config.toml
n_layer = 9
d_model = 512
n_head = 6
n_kv_head = 6
head_dim = 64
d_mlp = 2048
vocab_size = 50257
activation = "tanh_gelu"
norm = "layernorm"
norm_place = "pre"
norm_eps = 1e-05
positions = "learned"
qk_norm = false
attn_scale = 0.125
bias = "all"
tie_embeddings = true
parallel_block = false
init = "uniform"
init_std_qkv = 0.0232
init_std_o = 0.00632
init_std_up = 0.0232
init_std_down = 0.00274
optimizer = "muon_variant"
lr = 0.0117
lr_mult_o = 1.15
lr_mult_up = 1.23
lr_mult_down = 2.0
beta1 = 0.9
lr_head = 0.00531
grad_clip = 1.0
warmup_steps = 200
schedule = "cos"
final_lr_fraction = 0.0
batch_tokens = [65536, 131072, 196608]
seq_len = 2048
doc_mask = true
train_tokens = 1271000000
steps = 10729
dataset = "wikipedia_en"
MLP neurons of a small language model. Each row is named by its layer, matrix (down: output weights) and neuron, and shows model dimensions 80-335. Each number is 128 + 32 x the weight over its row's rms, rounded and kept within 0 to 255. Numbers have three digits each.
After each neuron's rows, "raises" lists the tokens whose logits its output raises most directly, leaving later layers aside.

L5.down1080:133100129140144082140082121096147111151136100115175098110109125108145157118133156134171191019120108068095087159081192125116084132087084204165166105093139149177119132101184145090098135109187138155136225145150140096114143160052110109148131093115074097160135080138139139097106141104184180133174118145144128120181095203178085190134104087083083147106098132105098149164129209167136093186190113136122091137093141157176109135115133175126130149115158138174120116118144154084140098127130130147112082113114130207103137112113150114149116079139103113071146145135140037145211166087095104122145098107153149103099160141138062124160212112173150168140178099132113140111144139185110136086114110134151156133168113068123044115158165150101119116162182104108134154106105152135144100170160105
raises: " extend", " undergo", " take", " explore", " lose"

L5.down1425:177151069119171144160126081196117077143136109121111166153074140151114159119131089170140163152179103146156120117184164116080120100070135139138119066162103111161101127108155102148102092098078135224120166082110147134121105073148149120132088165139177051130129076168120101103157101053129130163091101155106118187180141138113173181140123175078086112137141142161160146126032118141134113186139103179139156193123137139126175107130123115151104131158192101136160191120049139074088136156152112137131127169099140135161123148136097152153181093142209148193083189163073134094143062161104116101113137119107082091117085074089157121142138134152126168080102158086186099123156129085103115169142102125143192117122138150145114115196175121189221107114085180160102150129126127124089108152067132
raises: " months", " twenty", " thirty", " several", " eleven"

L5.down196:116152151148122120088118132102150150115151090090150133123127131079120100167186128131135160116166096092173101160164155136180119136190102171131144085125156124085066148130118147126052090078085149168165141130123144200128101119119136136139112136066153082162172141118125075092144091145131096139190104124112114159171130073080097173172128135125088157132065146168172103151118091126109101207141174168166103160109163146156129130108080124143152134124232144114127159147083097120106160107114144201126137147158069150161146089141131082159125191187090097136159134149126151073145107069110120082060073108118138143169115074121118121107164172056094114069099126168135166184138108108144119133144172166063135111164160139143109102120115107114200100124150114134104146170128141130191085117134134
raises: " two", " eight", " seven", " thirty", " nine"

L6.down156:080134169088106164186143147162129100100159119084107106114154135153130167161129142161138098123150067130147212120122100162112098151192141155114138170119076057162092149151085161102147156146161120146137158142180134169067102133138130096095161107159175149119138188116092100125141122155127190121143100080172184089103163141105128114117170132073123116120126229152122154171145158120171158105129123155153158139148106087071129112137156063125098145136111077085148142154121191155133227129146133152095147120085108139131090156049111123175164129159149107116154154126078119135070126126134137085089122113114101132070163130106148180107109118129128173145131146133145154123132057157120128138147209048182115130162127152125143081123162112133188126156130112159081142169110151165215105172047085
raises: " as", ".", ",", " for", " while"

L6.down162:107130129131097132123104126072187172077158199069104150101115112078131163166156141127160141050129124112053107098145151155130122125089144166128182119128099149151137097089087149110166156182094179115172129151085105151172116119127130172105139206117116153153152152134137155075095119141131137118104127131067161117101176120157109140117132103126154087184105143120094128116138101185173145155091146141134107144084122119165146099073134143186155152111142096118149163168134206068126151178164166118064153139122082102141109124127126080196074145120153111101198145118126082117155107140117130139134179121170168178139149103136065139081142111114145152169114073141082103075094080105114101116095098108119175166225179052112114093132196128091192087139156145117130119104186146094136095148156102
raises: " develop", " take", " begin", " expand", "ize"

L6.down1341:109093102149113111172120168109085136130110114200151115175094099212127135154163105139123181102138113103122104133084132142170129107134075079187104127108141140102156197198132068097120132124098097066117124144149147103113121129184133120143130145157087093080147115141072082157095075123157146163061087114125169130133121093081108139105133113121103150106093106131146135179108155075087091122133132164132130153162060141154193117138098114111138118162190171109149112110141119141123155072107116129109069169151107120096133137155121110123134122123172115137139157125142122162116141142119100095078096118152137155112101152105114157159139137061178144121113090154083060162063131143081138172064113149073114131168170172090148160140123131103115090170131139086157136144167155145124071157077107
raises: " India", " Asia", " Africa", " Korea", " Japan"

L5.down683:106110166122117135188128082132144113118132091128138120123090104125167115111127137118128180117084068107151085148123121105150205137127002117148144138152157117128183205181102146080169097158093118068125091122144143075118131168179106195132141208107060123088092141122161149091113135133146098067155162126155117144085149159144126119116123163150131185069177117119132163152133103145102084092149093157039104124118120067134162084139100139148196074109130154110126081187126155167046110080163108122116183102137079113091113116137113154074073165056186154075100144131096107119150134150102106131118123092148083117128146110080123099106160088069119102157106074163102153104126158099147087185083119125128180133061153096132074097145121097140135083154116110083147169118076153094115071170145125
raises: " Australia", " Japan", " Germany", " Europe", " Italy"

L6.down247:075118150129168115148143084133163133122186106156170093095208180154125136042102094120125168107143198073127126120133141165079148159088147147178107141131170099106085106120176145078225187087151141092115143181152141109103098148123113207109134096140139188056120193124124137092089192072141172134103133103115123121152169127108149157155153112126113133052139096065189085139195146061133090136151130177099150067098174141098131163134147088155190146096134174162112113110124101122053190116152120105166170119135080142094135104121122129207148116175104143115151104110115164100122174082080120117110119161134121115154114130091116111133157092113091134105174115070109124171116104169160202086057103166114104097132118176120122171090135124094065090150124192170076085151140105151122139124091109
raises: " stated", " asked", " agreed", " expressed", " announced"

L6.down1975:128097157161161108096127128166144178164156167141025155104107149137140133153089164167146118083089076095090102121137115164106114038122154113051092115142210153194123116140177155111081158092178067087126161131109121122088119127133068131163129069145116083115096086101187112132124158149117153141084088065119095100132137131156156154153129178171113087122115151142152136192114145091116158142195083120168162161156141035140148140094151096159132148123175109115178170143131132166127130139129129158098117140150164103128128107139095113124192112143186128155125176153100160111096098135148179107156163101113134116148116137183125146141128143113154169113143163125111103091143145123123087152132165102139135091100099144135127152161166164133128101153094163159134162181170117083105064111097087
raises: "based", "related", "born", "by", "length"